config = dict(
    vocab_size=8192,
    norm='layernorm',
    norm_eps=1e-05,
    positions='learned',
    init_std_o=0.0322,
    dataset='wikipedia_en',
)
MLP neurons of a small language model. Each row is named by its layer, matrix (down: output weights) and neuron, and shows model dimensions 0-127. Each number is 128 + 24 x the weight over its row's rms, rounded and kept within 0 to 255. Numbers have three digits each.
A block is one neuron, or neurons of one layer that tend to fire together. Before each block is what it responds to, as a language model described it from the Wikipedia text at the highest values.

Responds to: Wikipedia heading closers
L4.down241:114122119135100085128078142144098120119126121165134122149112111118125142140126142132143137116150120125124128126140138140128142118097147064134159140096118118135069089120088145123097130144113142180140146130159092097166142138089111125133141116143124182112129124126152140171125081142115107123158155114120134123111142111095177155146131114130101105108128149159156119140057113139137116129106
L4.down1165:168082091173118104093115133105107179123144132134129104068131132150097106155111134134157140157136142094158090108117161144144155128147167096137112091133116121136103125137125184127156151065121092095118106142140124129162124138103141115110117123132116114112113150184138134165095088156131156118102159127197100125175101143100126190157110153133114133129113145170163165117111135105126148104108
L4.down1313:132098152158132124156145095127118119150138126114117094099159145129137121119106102127134114108145147130137107131132112145119144139152121144115135121151148159118132141102100129125131130124117127175122134142124102073124140111107089130177141145134139140136118136104144118107184070107117155086150160129098146114147110147114161199193135101127114112158142106128142114094084116120103119115119
L4.down1437:162139120198112128107104107147144144208145154122105085150123128129116147124124105144117177139149159124150113123112149114135165138120144097099092124134098185125126140136101117174144118125121093139147139150143142118143134089147140129158117151159102132158106147103202135167160113082112132157131138122187136162148108130144140138126112154125100121146109152103157167095103109114130112143109

Responds to: Mid-word subword fragments
L2.down34:119081161143097127125064124124139146139133102128143166161076124128169174133116125106134124102161109104130129152113132155152129108137155122137119140148142126130123095140145139131149132103064072139126102143117126115113138138137114138144122127154130073148124131096130089124139125119126112106145079163114116107134136111170085189123132130081115175102149113109124100125130166115138146132125
L2.down177:120131132190126127142135134140165126130120120129096125100141150100155099142130159097111190126100137075165139152132101153130123102080101117132092125141158217165133126136132111154156154152118143133100162153173155135126113128127142130134107159132146145145145128105121093108163142206122151113098109153147089141108142140152131151140145137103145137133100167105096140145134147117079097157108
L2.down191:100141142128130144151146173087129164089114105094150171129163119139169133159116116149150109139145102083110158128106106146123137074167127162132079131147146088132085108104140111137150151134120106163154116159132135127104156124146166130134153127119100119096092107134123131115103087115134139133169102104122101122101147093076106139116106077127133138128154119120103148153155128097108102128091
L2.down596:089135115143098112153123169142112130125163158140137117092107111135123156128125121160129105160152137158128132095099109134120160141162121157138106100165156125134117140131109142115138158147083089139132132137143188096126170113139119082146103133111124089165169116134153104163119107136118118124143132137148130160094140141128106107165148135119142158134138088138090101130075135164134149184114
L2.down758:173158134140140123105100144130114102142107109139123168109153122135129112093134087149166123169141138116085116167120121108193140125140176122102124170129150100079142144185111136121162105120098109100138160140126132116092130168112121108138087132105112132091153127116168159130146132148174092092128140122132092122094118097137092179179112131115143138105135148123151164132131136123211137138135
L2.down1225:140119125131146146117137143121140128109115100130155140135137150109162128130114136110155105113138142120146127107131096145125128121197156135096120109139144114141136145110125142125103104183145129078098166144152147090140145119140066122125138136130135116086110139140136134036127135161097118097114132139151138147106075089155139161136160158135159140104076156135132105114137123112150096156114
L2.down1309:122143088146152110149156072107143166154134114087141084122139133138137129111172170160112103120163120157126134153098106131152141123101157122156147094107072118085101131132138129122112111165138134137142155086155125114101121156100124117144152109142125126174146111107121143133153149170083125104091153130154145129097159155135087157106131129140144142089139125086126140139128123129165117167148
L2.down1384:142169128117150145099129122118143162123065138114153122083121096141094103102125135168161125120110131125107133130120159120096138134109141142111117128139144138136136115127123127125133129154137151137102132108175132136104084173056135091140114110121135090153162171151123151181161167162118081109113130130113115114122110171109112099121145108152104116148101166111128157112160116096129100071129

Responds to: Mid-word consonant fragments
L4.down722:169121144160085122153133129115132126150135139131172118121094144176132128111095108090143146164083122160169125144118153118110138130100126122142137129113105170110120135124115162155119136173140138082118114127149138118161099163163156116091093062151158165142103149139111132113111106080121099156104100077101125127115145106079121143147134143170148149140118121103127089141168120120119148160150
L4.down986:124123115179140099151124131086152129141094098100153122160129141148152116113159145140093118161116144147100110136160087140140138118170138147103167067092155095093138138157126155115138166104150070139154170109134101103130108146120111072179106092131160126149135145139137107103106111123130091111112140125131101129089142105126108104108137107134156116138124112133135089107087130148142127117158
L4.down1169:115138127152110142120092140112101144095138149099143109142101140155125136090111135101115119114126117089101127160148146096143136120142144125139151095136145102122158148174112154120136136091139099122135127149136130143102118141129124121126108097149141147149140109149132117129116110160134147111167095108097107134134116111139120113075150109163109109153114090122094097119169120092091131136106
L4.down1373:167125151130081075151107158095148130122146132084120129141115089105134133100131127115150133121151121129131167162189123119141111105142083134104123136135133141136132105149148109088114137138134164100159120170110152095089126070107118079116179120142157159088158166112136081112106156097115151100151108125126148126151118100155134013175143157141135127117130127153133130103120109175103109135129

Responds to: Mid-word subword fragments
L4.down110:122125104124134136093129094139108123115137164167163137075116170114104117105132110093115138096122130118141090124116139122165127175148130123135087155117129138137184099078157174075146156157097132118084112157158131106096130104159127129077127126125100132138154099134124138117121063167126152177135110154166125145145079143122125138141134139134125128088079151127118132158179148142124107128093
L4.down504:117116169131135135120161095147152140130104132173102123124133109141138139156135089108137124094135101105123118093128124131104136135124101119086115184129126095116132098111106160136153072120112101157116138126148145120134096072129115105129125105135165151104182120183132102156123140122151117100108137107156137126103106065142098131163128148139094150104126101144104128133137146156148113125147
L4.down848:098135088089155100114139154114158162120131142094123132146130156136099113137132189125123143125120149128142087106103121086130133160132113128115130135180110104116143133121150137139131120100128092140124150124118172129112112108101151118107139175110083110129110117149129078185133135142139156140153125113105101083109141109103129175126108115125128158110132130128111118070166173101119111114154
L4.down1270:143111195157113140134156122167165093095152131140116149151140110119141128152132111126102140174166102132092126146150117122189155120130153144140120112163111107086130125110110122117127148155105107153123126156111151089075091124156160137146138145155107112143109122140122099117082141091073156101087148130063176110111109132085126122116147140176113152105133147081096135109146153152104098151132

Responds to: Consonant after name's first syllable
L2.down391:138101142122111144133145164123133164131095136138130162138138137115177138106125107080107154100117158110154135151097144120124108158112127141106127111156127133132156144129148151130118164146122125107146138165143115147057128105097167107126146139124107133176161109133145143151129149106170129110083133117099171135115112131098124114173142133115149104106119123122136144107145149111082102149112
L2.down1107:114120137102143141120091126140118146174127140137141163156095143104141109125161139109119132125111133155094129128138117117161133122102103145135104116121130165101153117123117117188118148095126145164134168083163125098109132143133138144181142114166138119080129119132128091136151117093215070186123144117077159130080129152123133121164127088141131156092171133103113143104169180163121142103121
L2.down1196:123162115183142147083145157108144186160111141127096122131146097097136119117119095077127096109086112156124127106176132136126094099139094130104109125117134113108113134142134134157150077123137118140149137178140076139095130086110146134150093114141111115106149084161117145135157125107159133139171108112136175112142144151121142138130096129079138136103080113172124133130141127135108129119130
L2.down1257:055131133160172131092133122105157103098145093168077164122169155163141117136121111148136120105110121120084128146110124147154116140125127133104102121094125148151142149119148123136143082112160136082118134144124102082159107143131086097130137167124130113181160158154129117102142145182133169121137105114148128144125088119127142140152148124108077136105149167104103130142135164127174103098114
L2.down1279:175118223104096140158160131115121100153125134107106131134146152112159090104121117116091175118175130146102137128134088094131114119139105145177139140114148109111107120132090128151143126134150112143156106133131091162086131132131086110147097170149115137112118125114162127162125166084108151108134152086133105094129115134139050113135124148067137105128084105141107160119167110161101155114140
L2.down1345:092131100169128120095111162148114124080101139140164164157141137131074118102114158164098094087113099106171110153113163104144123114136169142107093156113121149143148089158131149139139131125136181117128136119138140124106128122138147130118112170089108125098114130101145131119128157123093114132062128118129074127148129110130166124147136151136121145162133142131127112121122141116131104079136
L2.down1382:105143140145124125104121153113124105147129092144167132143133161114103156162151129097119102164142148125144133111167139146147114114116157132074145151133130135132140131117144182121109129111124133109097161138080166138093102146132165176103104131129148147075132143113148155119094102099192110103128140140161146130135131127188141171146186090153169088151106143139113140113152080168081170150117
L2.down1447:079165103161136088086114160152157133150103072139151104149118085103177165161114119121152092113148168152140151115144148163128134095154118130090109170112153138143123143104123118095104119124092126174144140118085097158120132180118151134141122087111162130115131099070112109125120110142145137131128112100128124157134123139096160177094114140137091149120129083130115151125104098166145126107139

Responds to: Heading close markers
L3.down432:131166155130107129118119117145169149120147143119179142160140142139140154112134104091151149180140162150102104092122139092109149157104140090155140152144102127148132133093094127126169117085120176099145148115159138164127112124135122097153155056162149126182121136186127107144118080103128150152084113111083086145147128127141178073080116116130110116144128106093116105136113110123125141156076
L3.down770:121105161137136135126069136147139083106126129120120104157122129120147114114112098144112114132168151149125106144113104154150154131127163101161133133154158116099146110137121135133129132137069070134154126158125117121087118137090133150139100133167144129143121130166117102166110134151160147139098125156136127131127141092159157160127130154125117147114098146167176100127157112122070141152062

Responds to: Mid-word fragment continuations
L3.down155:151116145122084136127131129121137113118128121106117156101163131155121139113128132102128161126125131093140127119143148129102145110146138140140123137082100138145158108129107105134120119124144144144126113168119117122129115138119137141154132143139107159120131150122106139141110111120130126162115124162100148120116165122139140000106140149154155101126115113130130139102124134119102112121104
L3.down1447:099171110109125140102134135130120139173107140144120109118105120145128129094136090123112129139157149149113127116118147143145071140143101131135140102143149150135117090153129132118108073165112135133099087126113108165155172122179102104144095137102129182167197154113166096177167095062127187123093098117134150090113107116126129142115139134105162145105126165131140153128158158152117154097125

Responds to: Mid-word subword pieces
L2.down15:110164122125134143090135082124157156184136131144178109110173146188151147131136107126172127139122133152134106119137134165088117142122110108165133144114099160161158120119150111146095131111131144169150169094167153112144132151166163120135092187116113160153123090111131122106134166074096105169110099096145165144132102122161131132181151110123146114146120092170132154139098144144106066141110
L2.down73:140126133144176098106114119105114122117091159178126142139114133105161073092098149094142140152105132146169130196159140155116128161121100100110135177074117144141143088149145103104149119138096155170117128149135107135140135122127155138142098160152144141138150141150124144142152084115152162139160114144131159109114159117142144129116122086120120152127141150111124118138172114138111145092148
L2.down465:135136143158114110120144152109102104110157117150185148117129162112128145117113162132119140194141091108168106166146190100160128177112171085155135128096166127143178129122160091111092147159127160094100125123133132117134129131125136135125123130130143146113159140115115145121127129142174099109103192149110115115137101094119088136115113125126143132168094103108146148066109147128111131107116
L2.down1056:117135110114132175151138150076133144119140160158122117111141122142163114155097123080158129111091149133126132112143122121161158146126129083146121156149103151118132119102116142147140107100095216128151111164102136144132139107089138129150102129158112100155152110105097136138121108094116122150127076136129194156129131114111118131141100100136122120164153136124144161124146095146164116082112
L2.down1295:104119157108197102086148125118141112160126151122105115127215143127139100120131114150163159144137170125141113173108153116134106159126108115137112168124096112146154124103132121138101132151147135130143123110138105136156065180147131166104117110132131159142142126104149174157124161125148143120071114134182164121169118131104143169125102117156110161112107117141090076119152139138166148102148
L2.down1306:120128158125104128121110131110133133121135117079151140107127104139140154093124139124086122100157153140135128138136121178119116139168121160150137116055122089189162123162135168143143123108138143128088101124085128151089124148178109145146128104130130130049143093126131100094115143108136121160200130136125149098106151122117127158121082149160147146122132087153133086141108183119151111099138
L2.down1420:154142146107125136117115146100110127112125120128077109115113125129172181144192151169099108157085166123123128135120132118147149134156145142128166088118156116156128120107114111091131108164138176131150086111131149128179076131130118153132163167123150137129139097150120114155118149117166132134079129124130128162093127092091108151133081144144157132105148104126127124137091102134134162119175
L2.down1485:113133119088154124105120109175142165120158128126145119159143131162141115120118115116129156112088131092141115150109084140116146136135098150119129117084175162146150084081145163129131121120126181113142115095157112077109142131134163153096121129132121109085145109099136085127171119129120144141143149129152104148109124140144099165132121087082145155151131167116120121117134148109158152102116

Responds to: Word-initial letter fragments
L4.down363:135110163159086120124150135154138170082128115124100117142148131160164128103157172146052123148113141140139145133178108127140117163138136100139125134138132106141147140144116125077109152140122115150156152097105142139118152153152141156181178138127156106122110151160149117114107145135053081127091130147095147149158114131147119178143116187105087118082129127115125144135115127133112108162099
L4.down566:139152169124123133090157111125133126125121125137136121138173132108156131105149101066092120116136120142151136138107147107135160176148146115122114143165115134122166129144072134093124162121109077130114145140104131133136107088113106146171140108048110145136102118141140181141089120101120169071076122163126104125133144136121081106150097129128150095198142146113138100093107122177143146135095
L4.down762:137135124120121122138126075175083158073140118150117158136142162156109154167115169090138091124082111135133112116086142120120142132122131100136120136124106154134136144108107132119084133134136096141110089112112138129081134127137110150134121102124106079115089132140134142151125138110094138102110106106114163113169143128143092137142079181117140131109154125165166114107138140118085113076142
L4.down889:097162145145078098148142113129106134146129142116131118094119107188149131136127109113092140147139136151150113102141141138200164122166136102115112160145096151090107108098146152131089122155174066125172113142123153141146151099118138135155172148109180138128127128194139129090103147127130145160119140144153172155149146133095148168151120137129106152082140149106148107131108088139175135160120

Responds to: Predicate role nouns
L4.down129:099115095102145122130114097116097175140139120111113105139107151117117133116119135138138180175083123119132127110132130128102128147149143124135181168159132136129190118150120133139117134137105121139121171117136122120121136140134133150156112159106165124095123162162101106140125127147097133123165145130160134150150137094135116100117123112155108160121101111135136103126098109142137134129098
L4.down895:138127113108133139118158090146132120163131148080085134125125128136117132147180122105124142085110180138151084091157084169175141143140146114104148062125141112123161167145124087118153141113110076165166161142108145122140139115145124092114173135142124144159109171145118128161154150135101099113145144116124121101100120115144114142188150096149153100114107109135136130140124130120128150145141
L4.down1435:119168125039156099114123147137083149130155126088108158139199162116132107134095118119111186134136142114110098106122150150149186094141140107133098109138140086100138124162148093156125111133138094123142081126155132097112134103127119148141086102145161147150145150173144116089140113134106114123159173118124115113127166133143132125127133128139117137088147124068137110132111159144147111162125
L4.down1484:129133148067165126136107127098126141098180118154117112137139150099132157141139139101157123132103153102082115119120110157109116165180112113089087119135141119178110108134127122141102128084119150101118142076139121098103139118142148109134111164122149122090146118130135147150125139147098149120141155115145118132141147149124138165123150148081103144117141159132158128129100124133184138104156

Responds to: Initial consonant-cluster pieces
L2.down481:190158091147078109082146095119098145122122120109164146110142099113117165080154102134108151121113099071090121121095147093107135121117131121122148137123154114145158126104128182123164128087139154115099133119130149132153167122122117117126131129130120157127122116201175115165127117070112133144145131115134121106105137102114110116144112134123172124120146151107158128124100116171143157130135
L2.down591:136133104129088148081106055109125122117103140105133101164106135151167126102119151139104105156143126160168115108150204066111102136113153123121150096077172070107142094177112152111125125111083125138130148157110146196172152120156156161136158144120138124166107148165102130103133153114093118121114105139090116144142108149118099177157119149129137161137113109114102091132102149126123113131141
L2.down879:163170154189117137135125143143086125197120088124127139087170171142131132112156122091149138093158144141114157110151125114098085140079121159135110154126102141100088129124102170109069139114127112123127133161132116140169116101138118154124107139133095138146137099144148142111142106130089173074110126109128094192137148155162151113096155140099159094169159104103099114139138142127138118120108
L2.down1034:113137135143161136097101144131138155131118158094103164082124150147141108131121161111081122136164147107113111122118138094125123152095094107085108105069178127125161116132086179123123111174173157133117115154141141128102098120140128130092124164084147152127133117122127101176147139120129134099130121097133088129136125114129099141105135114130126143164106115114136138151156130127119136146108
L2.down1124:121151122085127098102169178132146115170135095119109128110108128110140065157150146135151134120163152123145140137149124125139138136109152150085135153154111139116167144133177183116083138117131117147160167109099133118156099063137193121103145122113146150123130094092096142081117166144110111147099117111114116132160126107155129144132114143108089115095134095123094126154148119173136134088143
L2.down1237:110146107160106154127133158155124150170101138126153139113132159093133096094115139116158110165126148107152164135137146112108099119131101101122113131119146128104138114177124102084115145139138126173169095105104166093113126135127115099090127141133090091136163127154068109123111126135107130121097100165117130095154123099157132144157123138125107129129138103101142138099098170126133083117125
L2.down1474:150112142140103128096087124110121141133118098103099130092125127132093138150136165167111084157156139127145161119162124148153115125141139118114151137132122135142128154141101148147085131079117106159154148162106093135132113183134097133164136127144134149120120139157131129100125135180116091170084141140153101148181080086084114162166137133149065113099142143124146135113095145130124108163110
L2.down1531:162166121180139145130129087113146143095093171140116075135118145150120155170127182106115164129145098147112123110138105097110110124118114125154122160114130161139117094172106138100134150163076121121151156133170121105126137111114141165151147142146066138123108133167097148127157141157104121112145115150130136155117128112108149136148122167120144136168089095103103084132177090089118147142127

Responds to: Agent-noun role endings
L3.down947:149139109116131094100110116060124153111131096128180084150154117114122111087143159146140160127109134144111094135111098166100137149106115136146175121128186142148154166130127165115154073107170167096132120121124098063163136142133141130144125178121113121123131110157095092110131114099143120132111157158139105099121163106124130171114153138173131159079148142161132079123084120104114117135130
L3.down1330:118124151147124117163120103121139140154171151127182171165113117141100161102127122099128112121151147129130117147100118173132104146143145141139141124173150170104120127130133117100127118140172139080113125129122117102158142151150143129147109158131087125137107128158090131138135141111098156123130168137134158099190120078149085135114144131132110163133108118126098144133135080150148072119162

Responds to: Mid-word verb stems
L3.down59:108124111093160162115110118165177113074121171139117140140172117143125104158124168090157110050109145137105086150109093131115131145121132118111157157143082119137161094078136086078185144126109151104162123112183150126129156094136159137139124144089142133135161114102150117124180146119141126118142167121061166134102098111125100153161125113131138145159132131113144142093153099150118110103133
L3.down326:121166143119088108142139139114130113158127088124136101158088154137148120116139137094120127129133132144140101146097111150091120099138131130138166144105132146118107162151128111124141110108093132153108120106140130118135128168142143101070127121079132164182108164063137126114109098120082092148134130157134168083125129099160080166144139103134127144158131096169151137136105079143040100126059

Responds to: Person role nouns
L2.down146:099116138149116102092123093152147104100136150150133117166124096130143114142109124143158131172118150173080135135084112118097125097139104141128128141141157167120189182137155141165124107152117154085154145082117108102128132153135133101140124145129115127097129100126113105154141081110144162150126159151147110135123103152151114090139146153133145128163126117188135128144104148112142104128119
L2.down158:138130138129124093118131145112103121128131127136159142101135109114134094088142143151104116116118161149090132147125161083092158119108146171188097092146099095127130114138109124095153127091156144148137125097155094139109135098140164123110162131101132105128161117135175136140155137102117142082176128108117127127106104176147134152107102133190112157123127093149164141110108106174166145080098
L2.down312:079136171101107147158135115101120166160121136132102134154148108146108132137115121131141110130130169088145094116115164151139138144133122138161158080145119107114169134119113120113155168107126103129149093091114139102108112145106132111119114155124121121102169135113139129182130117148126178109166160105150150147114150119146115165124107138183119135070120131114084144112143118113173137154128
L2.down589:130135092112140134079129090127116146152092124149142149158122132102157130088103166135151155121139129139137112106127100114090155100163124170142129159147153159181156174153128172103152112123156140097106139123093112108162152161119104117088115162131122127130114112148161155125170116140112110151124132185119085121121094105167128152131141154119085174132072128146103112158064109131131093127094
L2.down837:123158120138105112119112142109125163104109132172145136132152116125141104103106076108161169160083132170068131125123107119101171137147116117142186162113163099147118178152125138156155097118144153081128115125132115088128110129133139155125131143086106144139115125147121143106125123105168133101118129108155134159121133143142162123138169124136102133125118118142166153155084123137095063126113
L2.down870:151128113168152113138154117138133096092091097086132132133084075134131130131105164107112120133120135166118109092119137118081122127118130154136122169122140146147099154154157162122100121114094080125109104160117143187101099122136119146137124096184107153101095134165150134132165091126118120122158129111140146127126102134141117147104089143123103129164141154160132084122121089146117136137180
L2.down1191:131081149107107151129102115134166125135135156099145136147144130121152155193134097133123094151144168124117118120148123155121109154127152127114136143144131137130140140142146147111098139118175137149112113165127128103122134156141131139131152133134132086124128124111148076139128111144130119129147137150140109124189144100121131114120146142158102172137146099129122161137115091131123113088152
L2.down1434:107116106074101129101158121149131121083144122145184113110084121143138158143122136114130109118120153161103110128115143101097132118161128145147149114148165117139178132123151140120124102157130157124139172134098132114125136126130128120138117164141102130126147107207125088142102159089141152127127133118122106103134112121158106156111148161173156157125128118152164076148115103106177109144121

Responds to: Month names in dates
L2.down41:190128107133088120167101144108117102135153163148145154158110149104118129078126116108101149177129121108131104106142096095108119149128128162110119170107135159142129132121145112126081171130139135138121123174120115157137133122175117165151087100145096112149130099160111123132113075111149118113125074132138123164144125134079114132138105127169110116150117145160143111130140182105123116173083
L2.down223:103113156116159089098132154125079111124102120105125162136112138098102129123139113208107146162129123144088112105109140114107138149123155107142082124095122123128132102119146117139123081126150164091146122139134159095107095133129099105135113123120131100114121146171134130124162136168120156102103127134111151146170125111160124206132134120146127132121155136111102151160160154119151129213121
L2.down513:118151122112125120132119095133124180121126119098131070135137150125127149135125136106075172182137100163101088106128158138126166149150110123163158088168126148135178168104133088187130113137158158100086139090158143136147120141163149169129136142132138083117150089143094129146155137140132143120130133126109106133104122138088082142146142132139144130149135116148118086138127165113159109107124
L2.down793:132137080113169116086117102099173137118137123134131100160123165108110149128100096138123165135124137139109097163141116137150131143151162167147095133110166165120159112123163133117152109141205114102113141093114129113180123126131129118129148121157171064115132079131139108163128111115165134106143115160146138120115135127105107179109132102104148102097122128149142099162171144147124123153124
L2.down850:156103118085115112100140127101123141116107138112099111141147148112117098114109106135107134164137123170125113142134161147153136147133114132153112102157078123139134083138159117196095111066123125114118078104114121160142147143131136145166155115107152172101131149111097107133121115142168181116141126109117099143098126155109121171139166145138156205125152140133138104094086127078155149107131
L2.down1204:140124079120115129117134140129089117111104101124123115141127115163121135134128178100126135140148116152091104147088118100113172133117155151128116108136143155087154103152125099168143078105167116120136144113125123143145120137143093109116145127079199110132113131151104130170100155183103179121078135109115120171085133147130119165140171138125105095123127146141127118144104116141126144119101
L2.down1230:124116171121091163133129110136147083128174151099099154104112098121129129141108113139105118117147130135104131098130112122111122145091159145120132138121144113115125082126108173113104099125121143098084123123129148121112142118094146107104106132126138139127113091130101059192150098122086121080125132141165152164119115092160112192105201123118139093101112097124123164115156093158131171111139
L2.down1415:141176095113139133149133085161109157096089122115144149115099143108104095099147164126104116142152168117145131112151141094088135147120104120170130118143147123156140120086121108154119113076122160157097142160108124131101118115122133130172142124119080153132148140179072146098128118110138113130097117113127087166131150122092139162152097121162130095157113159131164112160159130139120145119125

Responds to: Date-slot before year
L4.down286:140146109083154133135142115115084164153117131111146097158131120060089133093147161107149093146092117105141122127089105160144122145132114081109141076104133106155115169111122113182130129105165116143168082121139124107128089130203186160090094135095131134131146106143141098103177122140172135105127158097106131120138105128125138143148124067144137145106166085116116105142126152145128089127090
L4.down522:088112125127110096142142155136117106087121134137135146140202135124109099137133129085168143135148105155146118105127104142152100127122074107162150139190134063138154113188162115142096137114103169175097127145149122139152136161143138156098086142164160138117130164136131079121106168144106122161168148131117137141072143138116173170120113107133134194127146129138120140093095126151116136103117
L4.down701:178144101097125145172168117114144187166102135111123140142118141134086140157132145096147157144063132134121117135112110126117110143140101120156134109150066126131109079100151112149097109060142096086121144111099097125163154151134145111161103154142120113106156153090106133103124120145123121053191137128092119083103149141158124141135115104123160121155111119140126066098099133118168112112123
L4.down826:105121061141116123125160139072122127151142127055160117156110113124116179116089150112150088126071134083142117110121142136152148102143118120149136124107169156113118131121132142097085098090128050117145115131159114144179095150159157104147092146090109096141131132146153094153137111145126151105090127082075109141094122131125148193133122143135127121117120118141176121155085137095177145115122

Responds to: Date-internal tokens
L3.down325:185096101085115114079164130119111165151082138098099121155118099138093142133134128102114147131137165146161093127107160166177139117114114176138117090149083146105136103127130128162111110080153078090121087132123158125143119135132130126135104124154111107108127098108130115140112118144149146120155159131087145122095154178143147195117133130141117116167134150129080122125115145089131133142110
L3.down1273:132082092108106143131171101134126143118121109129109094135135103096089101137113112138148099165129135160115117149134145153184117114161148133135133065104108073138143130133152151177137115103152113179137133122157127098150115152126167116134111142092148077105117090153150114129146175151136130119123150135074160104120115122147119203137124163102134121141117131144121090139079141156128123129121

Responds to: Mid-word fragments
L4.down12:115179125126176094127132129158127153122108148132146128077122102145143081103143069126138145125084112098109063105155135107154119100146131113114142114135102113142121149116116086186129133141128122150146137157140127104094085116169128110144124132106091149115122143145122095090116113094213158108155088102161109097125137129137159174124116151141109108177142135110120184131131076099120130128117
L4.down1346:137128151134070124136144144130147139096168151135128117171172134119178109079106133100156105133106145141100111156163111140113096105142109132133155133137120116138116105089164080139114117126124144108124125150102089131146079113136136088142105143169150090137191107131135105115115135104105090140117164137091148106159116115132120163138110119107174106132084187180148147118100135127084140107167
L4.down1421:121135142146166109103135112159124128110140096156143125107143165144095061123141165077170166128093116120085116093112084153132159125118166154107153098151076170115125087113104132092139148163128102131091144099126135127100126139130109153125109159176086087144096111147121110109148116116101129132082121109125123109158101152161132121138087147142116143147187104115124123148119100161123168099109
L4.down1468:129152106086103149109123137139175122153130145102134113125153139110108115158161157098121153090091132141101091084115067151134117154086145093165155149142132150152153165093089115104136125135125174106108110094092152122114122128119151089097095097076116163130122126094104134135123159124120121120076164121113193142125166139162110127107143138105133110146164149113182171136133073118111146119192

Responds to: Mid-word fragment tokens
L3.down232:069142138092156150124151147148150157093191112115137126143126148120132082119133142129119115089148143121161102110125142117108145158086111144160111141130110157121148145126114139091145132102149162064107138115158110130156143156145176125118082138146130118115126109119113104110151141099124101147118137128144118115114158101150102121097159151163146122130126129133112166128128105125112119093123
L3.down825:112174124123123168140119128134149128136131174155101142148107145133134135093116150157159101136148145123145116164148151130122165174110118165110122129123160121104115133082146125131157113143145144104142086165111116152120150114111107170138100133115149132137111106154097111199162134098146115121106125111111118108095139106147130155145100130123112096135116144126117145151115135151082130131125

Responds to: Early word-piece continuation
L3.down268:177152127096126154181142083129142151132109083134114144120165101144156102140121154138144150096141140148159115129155169158113101157113094132141099102100128133112141105170098135058134108149123123136111125145126119134121123145111183181124118106126138148143147156131141184164146148136149126135087162136129125120146168093101136054124167152105095109138090103126114104136120121131104140106114
L3.down813:166189115108144099145117137111135100107127122148088151149133120106141164188182099120116140106189104092137105116154135142152116129127084130112108156114121168100157133116099147122135117114127111149114106160118139154124140130152108139111120154107113110112049122153157164142119110141124106093097133147158112139129176095110168158133127142105161132106148169145127105144127113119087084115145